From a checkpoint of a small transformer trained on Wikipedia: a variant of Muon for these matrices.
MLP neurons of a small language model. Each row is named by its layer, matrix (up: input weights; down: output weights) and neuron, and shows model dimensions 80-271. Each number is 128 + 32 x the weight over its row's rms, rounded and kept within 0 to 255. Numbers have three digits each.
After each neuron's rows, "fires on" lists the tokens most often at its 100 highest values on Wikipedia text that the model never trained on.

L2.up958:112122086144113182079114128157182091048082123082153114141119153182113170074169179146095138061089146078177106136122177105094165098146094138139181140103145132117156100118154098185096097114168119125124136113158141141090143095136122154141088095222095143099063128174070158174122123126116143170102126136111118145131120186137086127087129180116089133094148075101151163086144159145145102147115098146142099126140163137174096104132158128116116127127118179141174094131122183106134100100165080115125154170117128128204143075169156114118166144102152013159133061091094144155137113159178086141
L2.down958:150136138160116124033085125146121126067111052113147081128169148192129121089178139183121147155141153086160063119107124144138184126151148159112144153106144101071162127108207103121128205109128194119126174116104223091155142162083064089134094092154090124153080054196098128114070112172098113145101135128115174133112143137147143113101157144086134162112062107121147134135132145144094144126099092168112110145158133103137090086109202163131101122110136205128119100128091177118142088107116162151104114143130150152187070085151089100179109079118096080101120106134137102130159119138147121142
fires on: " under", " state", "order", "ording", "ius", " State"

L17.up244:121124140169080212110119122148134166114095097084108134065136096127152176170154107113065154123163150105162149165124122156139125116079117154126115152099120085130181164154105177096103126181091044095139189162115146116141093110153095112142160160124089181108154167130207109183166088119145161166162104174122137114147140120149126094070176161133134093163098143131127112133103076169119126184132135092090171143106094090147144100119172125138100100112170111131087124082120125124148133140062119082118124140153100232056100152135125164142158107124132106097205143148146095149127142102076159117
L17.down244:214113144133112152165170098163087103159158185158129162177112142100168101180065098104112128145134104157140159158130195113116144113142130129099173127101115158118149102132107151154119059093169194168153139149083122085155073135200195088128114101126097125102136159127124137109113137124156136141082137069154141101160110159143151120122129063126098078128101116123098176142152094191152131103159138092169130118138109108114117085090146060144150160174086162175119111149107104156114127140115128140120198094154145104089062092067102109166138112150101149095133142138149088101200061110101123094
fires on: " |", "US", " USA", ".", "="

L7.up745:139110080123110139136118148129137146077179149128096148088130095115163136076041160177189144158098154101128099122090105153115203113093150184163124041049114101083169132151100122139070123154140139150150150137126114208191144137132132093154150168129135120051083166098138161077079136124138125064072119078127162101125146163084159173072114162104140128154137145173124144160082134085122173126178111170101124097121135049149143135131107155074067085149119131119170134173125132106180142166091124099199195103161124094105151114082126173103142137123109113118133154131154112197146102175120130108
L7.down745:129123097147121200121147139096140130118106119114179166118152211143161063141126130122098153144101112124162154115098107182127119098158141125041131171102075131131085160148077155136113117055109080124103149111153131116149116083164083117110097078112097092111160117178138181123062126165100133077090173149151137073105115144138111108170077097052115164145143170134122120121148125153103166137136125143114130095128094106158132082122130121097149071140154161119207162065181118172123121105166143114143152096103130117137160082080106067140144127077095132147150083084143093141165092144161179080
fires on: " |", " 0"

L17.up565:147091103126124172133115056162084182132143085129121140120186160148146144048137140135123203098132112114145057103108164088105126159171084110116139145122130158064188099139123145105191083084113153126134126165078166147125136128117130123114155149125109154135154111115159096127139189146138097116144066173161210153110158067129115151150115071087122129196100102073110118090140125105140132070142161121112127151106142112119112109099136122142167128125091163135121143128085184106012098110180114100142118101140183150127105111098188131155102144125110160124140129154154070135147112129108041137
L17.down565:133086183156142185126137074176153096139154178049136118092083134137130108189116058147152159145146138120121122130138096110111103112064097155146153129151138091099123124131142108114083141144117080140179149084110125107160119106113186168160143104052079103086121174135152131121092182164111148140185159159150102096186177120075093084162093121107142069145098094129190092148149096155100170148146072151136137131148107134093195079140091112110133204119094083160128115105110116114177135125079138134100122097109134050062141118142118113087156106131111130120114190049157099140201133104185131148
fires on: " a", " h", " to", ",", " would", "O"

L7.up1779:167187087127050059113159134118116166100155122123135093172145162150085141103109149086098170142072152148157125153116110114110163168211086119137164112128065128216116160099121105120137134135149130132154148164063134115112095155133191122184158138127097177128148131118124178161086173166115167129135162156112104125175073085158094177087094141093167091098115167118126135132111128214148162125189062071161141097068120150140085164179118087079111120120056186116182141117134123106107167040117124121170167147144168128105153151116138187122166077098125122129097163088079138124162112127102088162
L7.down1779:168119074139127149182167111127120130134115157142142099147147100151116164098167109148149135149153131137161039180082133106147052147191112099103151201088054108146138144160146137132100068158130106084131107152110173103180119176148141135095140133103119123112166083133143069159123096122129119099114134153137120107167201153112123151081106091084098170060139140104155129164111149170174163212169104129104124132135129130041082186129110130143146147128107171121085138130098164121105145068179110161158114176109212138146201137109157137142112111158171073153089182094142118134143154173131104141
fires on: " al", " o", " g", "al", "g", " Al"

L7.up1544:092107145151147191106102156130117136108165155168187123134117153118142080110075117147085156096188145164157094151152105180124140128073179136120141159147132130093067142110120084100088101142104108144154134180123153100159161129195126144100101077060109147152108116100156160115129151197088099179143101139136113095136168084144114141133095096107091113120094130128121133104144075184210130096174146160167151116148136069107090163072098101148115200096110169138127167143057154097074112127184086099154169073110141146193108118064163128082087124111136138110180142138181119163169095139122092174
L7.down1544:119125136130186083094104130148150086062074092135110158154163074086162124096119067160101123187098164132122124133100082134204086146126100087189163101108115141114138074147163098189154139153174117126123192159123142131151117143140111170121144118106121161114146136068138174149154167134113081104161085154110116179183104111123141107090120064139127146144096104164102131146161113224098136109092094094138175089179119177145153098141039134117089148112142082093121107125134117110154116116149123136153129126181146177141132082133130143109212173189101118086172085159101142134158122088129137176
fires on: ",", " as", " of"

L17.up788:113124161143134144164084075111145144183144101142101085124119130128112076129148107108089150138128098188144097130129148131123208133140114147129166112127042157163124137111128115150121139138130057198122134173161109095089115149137146150192114176079144154099113154074129149125114117130088205120134156073155171124174112106117136067179123119186128112127136170123160130101106111101120131132176127144067157134106160103156069089094131109157129096161133128169126080138106121171180232107170113079140127094120085120159133116136119085155157064062126119111141121125119171143054160098078172085
L17.down788:152131188089044118122132144159138106188084139158141110099132128132120112131186118090100086147097077129172196137078120116168046117070123110173132148155157144139169120098117145099154116072113108098126175092167099135163166121159147140095127194082152096134144137140136117098124137094143071113153112246108091107118175182129092124105135201105132140176110081104129057173104095198138111146138129098143138157165181206140137135148140119126171176164137117081126135124163134127059118087102150134105104120125100148090108106145144107098091156177119151135112102131113131125130101120133134093
fires on: " and", " in", ",", " |", " was", " of"

L2.up1387:118106136141126160171150105149146149084147111142139163183115098125122131147148087169103110107176168163165149114124136113106099141146123157119179148160151096153109094098026129133127045154139150175162150146140152124158124161120130105159072142178170139147083104129118137152061088153101130092101134142184121169096166115118106099140122149166198129095162117122069167090118140113120164120122107111120112114150145164147163123138117168115099146163163119124142121087130130125119104090086160148112119107130143143107086143104103164114104141228090125146125121137170112152140148102090122089
L2.down1387:104164157125110157145101114113126168134100212099084135118143153141180064107148124103108135146090125088137097141152112144171154123080091129153181158117087124092128148195187098100209243179099080058116116112170108176088124097157101142115127153089108122068155114151103124093202108107171141150180095129099114119149143113157105112136135066146140149157145137166178107118132074155157078194109173098120138117075146101162084119115147145128120124138074134085141134118137113124136146147116156072083122134125127136186100131080115127126133112114133116093144165124076141090097127112142110177
fires on: "==", " ==", "ons", " Japanese", "ai"

L2.up1309:083153119114075155126128121126134074161108143145155187122090111152157115134047125117132095115164099142121155095111161120119066083130140149139124086102127101112152119123151141122167116181179130119129100103113063138059159175061191137147158093171108160139143131158127132101111091133134144109178193121117065121128144162128075144147073180113145166096149176160092089110123118181138120156121090137122144125110157069161171127067066093133146109178160164151133119132171170083204085114101154151131153133139104106163127082143148090121094077141135186156073099108131132131077142059156115118
L2.down1309:073185120083127108075129131172118089164138084149076100100081154116167143106091135080156076107190108075139129093164152146128119136175087108192081138104118098108159152134126093134165130196169139098130085162117142139122138168145171105097183156088150094175089096190089124162116038143155131102125128088148178132145147083112038165138069118130117146101164143160120130109087124162152136099130146156146190173112177164127152137127122174154100123196080108153133127138097160136177127058088120123114101082109079149088107096084125105165139093146172176130122168138146162130129170093110136189
fires on: "wn", "art", " game", "urch", "ist", " pr"

L7.up1006:086180115148161091145081157191149150112106115145148144134147163139099093126147089113048168104118144119143114178110164115133161130123055142051131116056148145153076152061072144163114129109083138228116131085155116209164107158121196110097103171093108143096151109094228189110135115115197143122161117062137116124152152139118095112074123139136128087137162129096163106158181055099114166111174106142106127138101097116192113090136089121158127110111155081117093157193062116123073144117098167162158150157106134072098136165124132149108153156187157128150189086139112245096084128110161132121
L7.down1006:124119150184197141148146112124096131164189106144134110120115122149103099087145146176092136177110123105187107201103080140121156116188117167137143195139142079153098104137101107158102144090107131151063155126112186096153143138074118140142097153095117179187143101066121145173145133107119138121122127154113135174130148149159104135108066155232168124129154158112169119129135083143124120078125150164159107094177056170091138116129109146146146093103135124118155119150085140122116203140107134132118129133126098133144210093169076093087137172149141151132176118144141150045154120135179137121
fires on: " with", "ing", "es", "uring", " of", "ured"

L17.up82:051166169132133130161150040102142102137108158146149160184138160158089097144142094071126117100199150110146074133113064138122121108115132134152129119185132125108124109132160166127094135119108207062131098152110117099129119116081153077126093151097094091172093128125105123137162168154096135159138174142160148107154177116081153100133130168111144125134188115115158171164106202136131127081115118156137074162073102088101140135127094127083090080147118195123224125128079172147070168067171085116145104113139106170150067080131168133153087190076118093109102165193148099078128123129196158151
L17.down82:061104136172164143100096092117145135153139123092174120133100085116162099160123084127096132144119141125123156166167136095117122122136146159091159107139097153108117159149089098112189153174159033115106156089146121160171105210161156202104086145136189122102125087103159158174136121131120185066143111104111135161148177086146127105131074114181078162136126127175109125080164104129141109172169166137131146150151146053159105116074178110161084104149081113156125078132141157053086101056153220171119133074140134129163149100167147140177121067126118065098092144073188151141079135194192082081
fires on: " |", "|", " g", " ag", " Ag"

L17.up1369:068152145161160094107103114173086119128082150085111131116153107144128152087109122125060128207121081119117121134139159126054144130160143145171157137126125103139141086098117092147130097100102143148150139121120145105087166078124146111068099113112148130134145111127123132131125087108125133139142143162145129097128092116138124140122152137157139066145071124079104092048128164102132182115089092102173137184093115140160111100103127085117182121149134087165058095219091198178153048180148209128181105154155148093177087215171131092167109090158105172166173165135065188092167167124150131184
L17.down1369:079107116149138205188095149094169137145127201129150170115139153093142097098150146181156119107114137120131170150087094105158109156102122144128133164116118109138109146150159141170132092102132115095156144154091117141138169119134164105189076104075124134132122158143105093100147098136123188163127121101105174143147155096097108175102125201150109146151161093133122106135123104109166084109139171185126090119155068097092118227112146095169063172163118149125168157138213102086156125088138058127117126133109125140079155148165071105085092215122078125123118117123073138143073118124118152134
fires on: " is", " was", " were", " are", " be"

L17.up77:088125124104070081159110173152102093160153111135121129131160121065117142122100089100069125100119117139086171081125103079128164112144127143150119098136113062086149096145096144081124136153132153144165150100159135100103114209099127133154127120157175140169174149139187161134200168183146127153113158077161149098139088169140121091126101094101169175078092128107133127128114146100132148146135115101033096102083178133077161127120130141145060099200090128172122060160165141099187125071165111087161055118135180133154154080130113070180106144135143164115114137149124151127066084074112080112
L17.down77:154143151176124113076141091125159091121132148107119150168098184174088109113152152125128149110149103115166124186128175148165145166167130101138095146137110092195104157088136091170164121097105166130133122152096115091188167104119145114164173097062115094154083120151147069101110064121106141069181099186177083070167152068135153117160151114177131167160167137132117129114137146075146131123138120097139130133155180181131146128112107105108104113130102156162142143168125106079118117167125112113127128096152109124098155199087139198125183140132094152120071102090176183144159173138158118149
fires on: " an", " in", "air", " and", " Th", " An"

L2.up1404:129043081123145168121139196214143098172148124190115082153119198108172168150135092116079078096150143171079154157150131146127142150113119201111189146152117126114167100118211106064127137095097120164137155161144120144175174172074103135145111121085134120126116166104140168111079207086105105115148121094143120060048183123078145154129122174083125087142096118135119164168145115120152135104193091133154187102161123101081044212133114122144128138094122137130103164155108164120142124097126134087191118143153130137158083100122099097121111098112127185124152117115132117186152161107086144092
L2.down1404:153185133154109143152113160058161111154113177139133164117115203093158099111102115171086111195089133183138152105110147153178074151090102107104123095151164174138145088141143082113129166199120113139165127139167113137114133139130177094128110105125058045117115156155146140110079108125151133164139145133191110144118151159077124162093151117176064162133123126184115164117139122148110166119175160153181183128120073133166134089109118101113183135170142102066101099114126104138186141163084157087179118183108120091127102125143141114116142120100144089087141115084185169070091153124153143063
fires on: ",", " mi", " c", " int", " ac", " sc"

L2.up213:132129122078151145169112182154120137164124142158169098097125183121106123097108161130133201154104145132107123123117132131141124116147118070071148131185142139131101122145154180101094129121168147131083067100143088130133078124060141123082138097101152107160115126134140130149108128154192159098133172070111118137168080117120111127160141134130133107178155120106142180161173089164077127177123081119134152154141119130162129090129126151070168112125110099113086125138073125139159144149129104112139137067069090193103109116121103180113129116138101073132096117082154150087204123154097143092
L2.down213:155137079107086136108128133175149104241107112183150116154143114117135127126109137134074102094190099133092156138147132150112133093164176047115127057126059139160116138105188119142157153184131157089104071138124097133158033145109117142127117143089122081130111138122071144132125119144160109100111162108149127156139111074128118102157128140155151118165206129116131079118165104147079113121079100160124113200128093094187147099108126155164167098095068149123105162148187145124137113120131116135136114092176096116098084087107123153114164147138128065103120127125146171064110139090150150153
fires on: " ed", " %", " char", " sign", " qual", " rele"

L2.up1:144171136111071102139100149161206126142151126142057124110156161121111143111092098147056103099166170090100136112103118180102118127147100145130155161111117163188125136152086119169089115144101177174160137130133138109139186132112155089129145160118116132164146167114088151128145122149131133158129169103098083127134128084124136117158106144120122115066142188132110085064104124099125094064149129085133124185080119164171192132111132150188133166081084146120097106150154183154074210111147150108101170110147169115181121170205119081106142096176110134138151145118125088115146185077167060101
L2.down1:138149106164152154156132172128149128140194081121106088117062106106128145127099142130116184100149153119175095140139135144132124121077166127114146141116131159100148128157140086223103074196164138136137065185086077169128117086146089110128078176082148156164159164127083120149119131127109095173105083102113068067155169118102169130170155117088072183078085127106139189141057164116072161130138160125128185123145187110060161165099094163129106155142082144106131140083114129135102160113126161109090133101100204069164171075165142210081147086109128095107075146102125141125114134125102066088
fires on: " al", " Or", " or", " Al"

L17.up1463:143153161138121118135131102157113096127145173128151121173072140114165141116164121129125061154165167069111134152046143117115158197144096203116098116140118102113103145174149059119170131102165139124098124162119116156118117083154104113102130148119148120135110135178185171107133106150133104124066125121111126126098084081108148120106111103172155140142061144189169065159103118167130090068144086096165182097142163144151095166117162091067122110116079158119103116156122147168138103100154155144165119110163186177150136188151155123125066116155150085124112134145095140127135122144174098149
L17.down1463:150177097171162131095068124057096135128110134184172161210179100120147145138118089139164094133136076097172153049117133096126147107123101114149153185177069103161082198134124076108157115080132142171095155155103166165127138136101161158066148176130097090081042166138110123149133089129084109109108099108119119123103166143111102098082085141135140102124114117159089133111117086153132113120143184124146105162160131171060106130151213199126103088130143114126127143123162135124145132082118118073103170174084138180126151163149119144146176181041087106113097186105175123138162055120199150099
fires on: ")", ",", "\"", "."

L7.up200:098081150105152099180122097120114118130047113123141128138143123146148158131155157084224117085121098130156180101150112082124166102112049218048145118090117156187119065103111136164139152179171088150112114163130066134119090092151124193167146126107145124126116123142138149098066114141139187144081124107144135187147156166051139108158135089096197160117160127142123169090132169125091140142110124117108131171138109116201106093142128096099148127160113132159164118092146052042180166192085120148123162156155144126045151078075148128097150147155060146115147144172158085133112139091118140100
L7.down200:144105089115125137143105108118137059118159132102122090065134088051144098118134161164172096192123146159133090117207150116160128148088147091073163135147186197166117106145209084102106137140171108079170170096091077171229132131123096159139092163091076153129162134124135121155080186127098119115144169154133154150135084073111185139085128099120064102168085142090117123114138150183069125125127190082090144111093109126128169087196052157070067077151141114132136152130144126135135173182133150076110146169120130091118136160107139166146186113157108113100129173136094131152080147142091158155
fires on: " in", " of", " to"

L7.up182:143150126129106145156140199110115079142139063106109111108102160127132181104122096111155167110161105141082177170157103170134124115152135086113128139039101133159098118115132169157142064155135115140094141124084114114127122158152088156148043159145102135123120108140145169140108128053152143092134117130187159153159109135135119046132150116120087127131134074112104123139075138110105104095089079150112173104150127127111182162129136112151060095130135166124117127099133125078140159164112128138140101142135098143133131122145141165135114091066080111098148211152159201095141103086165112092
L7.down182:081080162097178107100106144130130119187172047127160144145177117162116178155146150178143154098083158139179127031130118127121089148147139166107125154143183124156144119168086151121165104117176094130114068094128193098128116108073089136169132191127156137105133075129147144099118094192040129130115167201119132096122118138154064131109078175133083091117144139134084097124092167103107103130099160175131135145093180088170079117099181109131176145085167158149142112170107180119129092134084145167150135154171121119150152179161146126140134092171103082162093097114131156082149132116185115102
fires on: "ir", "im", "am"

L7.up647:163143171152114107161128153063152104153169094124084145104158143135100165125118109121114119120121076138114129162092140092168179122174149093169103102145123184124125105110113093154156071097160207094139104117124103123142141117125116081114062164157085063068145109075083158088118164048154113144109132116119144177158118099109130102198151148147156083151155185123138099161084078136121078176090152163122083103187143109107118134128132129103098168128202128125103131124155113141079118134104127168143106105102140128110107132164173188125099149141134101153134175196113085124171084074092144111
L7.down647:117105116138126136110082159184074126124116151105164088158133141074092101162150061060174067120116126135144104089148106111109087035160064124142124094102130123054110146118130129109103139117150139136101129150171111124101116108173035108113130068077108097144127131137137118122087116127088090119188130142155101167138145225162021099083094226141131129147095127114105147149143122172131143134141054114142162112094171147074099174122091146187179191085115122105090061148121104158115143172127101109085120136189150120154114108082164136113163137161108167085138132114138122136212156063163094109
fires on: "ir", "ol", "eng", "e", "im", "l"

L7.up417:141126095103132157169130172120169164158168143152152174104162164147110076157103102118089137145175120179127138051090069157121140097162133093132115164169103181111084167066171097107059125169186053136175201114104106096120157153097118185145134180115152122126152158084122182108129096137126135163149121072112122122127150158142085145194063117129110133119073156174092128070166119199134147154131135121163141192109196124164128150133130173154067155158135133111126068096164131157138118104110171163137160144106166112148104074089121167151159122135180180157138132056176111141179100105143151128
L7.down417:070145137128167156149131132086165086210173175127069093122187037160137099093131147142168137179131125120074178173094146170135099156164108122161184145114138172114090140118113067103103127137147141157143103121134106127109125133168175144170123128130148106033190112114177177139106157133125112074136122079131087043139070104146061101106145080168177142098136134189117124163146139169126102138159155086153176166114122151069153087102120123171114149123111161102161085102204123141140164139110148157071119214183091159086091164145112155149179123107062106177120106111146115102210180107086103153
fires on: "C", " of", "ment", " fund", " from"

L7.up702:092141186178117071126082089118115131099093162167124118113192119121153157142149174127216108106090124110131116130115120171172161113128072098073212116136065139143182075139099089139150129099135105117110152123105089133140110071132121161162113113142176136100101144135152115179150136126123126126126122102156115135186149143128072132103164110115134125111150105148114103132110100130121159162113154080135077104100150155167108116172088070091174148170078148120136127150179053100194150143129158129133148044206225125101092035094145164151112185161099132098120162197113118138152087127135154153
L7.down702:067100122110149146068108094121190130103135083093082154083087100114154170091162117162170076158117120091178076136109124164137109183097138080118123130073144128132121171124094163181154153129116137118137190112118110127179144106129059120147093147140171156142134125123125120095148138124138104138146094115162084141124112080127144098166137102126089101212141096111132130173143176170102052103123131155133161152111159176108153110107110137084104081107153138165160087120123148120154158094117131136141106115113161115108183183123083116149164057168080122116076146137132150134109195123053110059
fires on: " in", " of", ",", ":"

L7.up94:162085145153105159179067152125143210126083087148130184137194158124174068186151133195098209131163091151157147132123098090113117105117118097124140084155077145134112166085136162124106079096180131134107089146173102139117082132131101149162102149119171132201123087056124128134138137079125156161114129137097121097086127185111145118096142104122170083109131153163141073126143123145128158132153234133095141123122173125205148141155145193139091164131141150142082093146124118187079165127104164169142151171133135094120096079068165174128165148157138137136126112121163186147112141095084074090
L7.down94:174154194128139120083147133089103089156132167162118120136129072164107129087151103122116128157095099094182135082077080105124100100162178111183127162149167098129162103112134087088145120093131108175145138103083149110148088114145145120102139127126159103132116153147140099165154106163164067093128093117086113163130150107079143190136079152118132148130117115143133192091106087073096160114129082093147079158176168126110151089109070093183212091148166073105108166104135140080117084121102078132112123143088164135098119151176158136157113163113139124138170108096145083140187112107127153120
fires on: " of", " to", " on", " in", "ured"

L7.up559:143132186053096090140166100123033134123100117200170175178090149138111120100149097135090175125181158121141082173143125161125130109134053103128113132113100126111140124103136099141105101107155055157133074123109157089089131095160148183100138052114147137129153118147142165164091114100147150108165141188134111135136097147083078158046125114117148197100126127105118141103158094171071202110156185078127147144110130124137170139176064090036085145123129059023153082105106087106126146106238083152151127094158130171084103146135100120119093114075163148143160165103174136164146108159121102161
L7.down559:161151087149144132100078126133127129128078118192090183142221143123104181133187116146119097170087089110148132173092124083110110136128141138214212103111150107107115105134148182169133114181129129126105097105146104113133167146027122120097085137086137168106065058111181122119130128155090133087099077136135136194127183132175106212133210124151118110156146069176051167135065132168120156085078101107138137165129130108097059193127108125139138137146129158154137081101145133133146135163169101183119086113117101126126086132117180135144154123245102081156146143158113155185144085137163182122
fires on: " the", ".", " of", "s", "en"

L17.up182:093126103148155143147108106098160134218204118089140121102152155159106092099117068085106134172167144134126123083142146157126112123105145166120110110135153143121124115135148109126168135163122124089155136115122175055123092142056093114124115160154121150203143187152186147123116148203072110132090116120162169113066128109129143141072117163175156238160140106046160137115086140066089066136145150195092091153095135110185137085142128090120129080101139128117143099142074145118124103126089152072105128143157178111188062157115170181142106126092167110143160115152111135165095148123130146142
L17.down182:145149117069119138102170150155115182128140162128143174133114103142108087120149153118069162175147128131094128124125109121098146123160097093070107093159133081163075156123136151158102203120100124111082165172158153125116080116099134156096141078135154115120061097150122145115146149047130145113144132106182094197138121127069199112194082192087097177192085170069098121190162093134174090091108089186137137143134115084138078102191115165120125170107143166140071127085124108102083122140137150150094189161155142085127191133141129120109157136194132086119113094156117076123109108213115077104
fires on: "|", " |", " \"", "-", " 1987", ":"

L7.up710:075088120122075102172146128103097099124116117139131099108146157083145147112178148118135117156137062114147105134136126148160185124106098136081204112133144193107171082110150116146120125123113104126143155162155095091130126074102160194095148198145152148147157112137138109142064093123150187101106111164094160140144155153123142104124163089123164152174163070128105178151090089157123116156145133101134103121150145125130073149111148098112152109163138132165209069116164065047164155104134110155148129162163170165069119176115151106131099123105134110115179176152103128108184116113190166105
L7.down710:053143057098051135116131131096137076182121111175135203046115129074093154102120176165100121104112149163132110166151128154100120139069113118141135157141124142161126199141137165146054122074119084104118117147144159135114140112132089171100082117147121185171161148121147121187121124159100148084085159123141158117156173140127104112138067068083101161122120160095122150194149112149127124068137161115121134211087135190129079146119147104144110062113113142128164061104121114161154177110139115050131189099117111141098198136119115142176151136191106082087088171169113164135124121202132093141
fires on: " at", " in", " of", ";", "t"

L7.up1097:095150116118128069144110129038101089127128109177152134172116099044115128128103154140139093109097137116171104169111169183140140118096119146105116073183109150152125105119095147114068151112151142092107096171153134155172115173123082152131113106149199114068152161164153145142119197135180128132160067107065173119091133167118113147106125134155157081080144099098151159124084115150145105095153193104131163127146174109163111153117139143099109132161150152135106082115121123188140104230142134157117105163115106141095119144121106182081085093129151183146134151147127103144149067090135115091
L7.down1097:113130090102144117124110101121151105094146149102124199107166056122170096103147137149127109190187102101160127159135159079103121124084117114153172095136063149060120090137136106111114116134091180146123116118114116134120151112173103072140105131140120128079130139094118119094108131133153115101170186148034120154149135136128132108125112139135099168054105142091145093081145132132176143128136134106131129135140208173165146088129100147158076165118143160107148141068131138131034103078126064140115099135156146104183130114067175108122101181100127052118128103158169159059166100109106193201
fires on: "op", "ter", "ok", "ock", "ood", "k"

L2.up532:143140178158090139166109154178147060109167118118071134103082149124141093082143080116128138103170093172068130151148133191155192148100038163147144120139120107096125195109132152105156127184111115095147068181171155140119142091164166151054132106117121132135157106075148085095097120086138092108089156130124141149158067128155154139078134161134164121106130101129143157177119110167125157096116141097167142167083119196147125122124129155156127163133162147110118130125113151132156139170172154069131142126079073119142164138102128101087140124156098142077084108145079096155076085192086140086
L2.down532:127126080100077126208101095130130109130133157143131134120134104125151178166127154052089110186138149114106094118045097104136129069081150143111141090135097106129190149172092165118098148072160114073164147126091137120046206119161168117186142067156140124088144167140160121147177185122129090087128139150116144146101145084114104056162152103139086165059101125093126105128196067127178091173080110117124108080102095134133046132181136133167107124131144200133138142101121161137113163121132106133175129127130105076142149163106166074162114129157115127151071125082111161126122127132117151116
fires on: " Is", " at", "Ch", " At", " Church", "ached"

L17.up503:172133067111146084123191155118088145147125141141122087097155056132104127170088101055139124152172201143156126129145133138106128099153185097174118122152094130085146108129122101155118152243080145159143132147148109092130132055124062132144129220161124108125163083140147099146135073153209210125136123164129109108074129181168154067178048130091115097108068141110135143150121137148113200114103133110129195106136099154064152082139114117163158118146094124141127088160144162131094060141169091140097107147142141109077181108171078127161153125146137094068141138112145182103074139109116129117
L17.down503:104081188094082113106089132156113112140173136190161119179131136159160072155142179111083102145137125128161119137131159171141131117129136117108099162141161180096077146118121121082094205095175109107160127147120203111133180125187124111077136194179102123101121137163132175098113114101089108077171135139106133136128168090141102135150146125096143183133110161095119154071084167114206152102128145148130156078122099102114144139150145113110112102070101156107106172154138090162171144154056145162179123106059132130186110167143117084158112148148112150132103093128162104127199095054110141110
fires on: "-", " p", " t", "olog", " (", " D"

L7.up1719:085196120125145164114090104144122115101135170135136140147123100150108083128082094106076110082103132165130115167158095130131104136138125120129172150128139097144130116124147109136163111198125051079155128132131162189137110089127136122113163064115139134107177071155181141146116117094175101134102129113091091059112188129148121106123130099133113078191110118106125166123138162195189103157148169174115157081126099134129099150133133196163082124135088187161131088103139147061149058175046119142141154111129103126160140146129137105131127144089123118149095117124152124158145125129140104090
L7.down1719:149082144160167135114177124173129108187074082161164115139128151081112143182152059059120093161128103101126138109152168132158123159129149132113087091093107133072102119144099107121157118135071173097145118169157151125126147101118148151147130152124105117126137104156130141121182130106140136172159120072166079186088077086143093116113168153149095126157161132144097074130143143156106135100144097164126131081138162150114158145118119121102071116125162085085128138173155158130099153139114134103105112135165128131122121197158134129101170093161143099107168130132138141067109080163154078119
fires on: " |", ",", " and", " are", "and"

L7.up148:138135161153107107138107157110166134119100139081129153190117145172104181133159182117118121086086125084114107127150066146145101064098039171106107134074132136145076173178087084167091114122059146077142147132086066164114128121075193091151136169165096125089139108123148093111108091072155084116138168134091116127097065127099114212109115116143143169113081114154152085091145076139172165116147147069100170123109148099159113146143173157100139136110157136180157129132085171165170138113060139095117159138212200073113150149107128081088112123110110095161154138107151151164095169125145152135
L7.down148:191123146109121108166117084149170093115147146095152133160135139123145171151154161125112069138106102074109121087124116161193129098062185132124135168090091125162109153134071079058124142141167130133125101159117118151143061098110136096120143160134099107159131110150097114053092103111166103130155156148044171122104076116133144156062056109085126115097136165214105152132150120091117139152117146085077133177110141185133125138163208141170118118038147171179171189124154109154149133120076170132142153170132137143148173158119173114169145162069125128152131114086184101143132127119084094163
fires on: "\"", "'"

L7.up168:156139091126150104163137092111165145103189091156135186124074127162152144118117096174070173135148139037152193111124142144108180127131135166144121128161113124135153174157132142143148147181112121194148109183101209125135106090130151152097135085116114154155104176164194065139083131102107073119102141138116111096127191145130143086095137142116137168088116130182127138107129107086173198137131149151132141099128129121166121086109086147130095159137132056062140090138097203127129140147122152066106190160097136144112128103114173143083114128082114120146104143113157212108113113102102164114
L7.down168:164109096107103149081159069093128107143078160135106146116120179160135134102105088103089103150153122152139200126151136145119073129102109130163156146140192100075141116174090131134250069141154055100123129148145139072126159130157097091125090116194112142158125153134098122123144097165143172130119118123176088157133097121178090104205147100097132128133178112076127133134115060122122105062105096156133061129099108104137150196139125088094181180147124126151137112165139104169139110101163058115094101152146103121133114126047108156130160140142086162127149087129145145099134104131128133133
fires on: " |", "ing"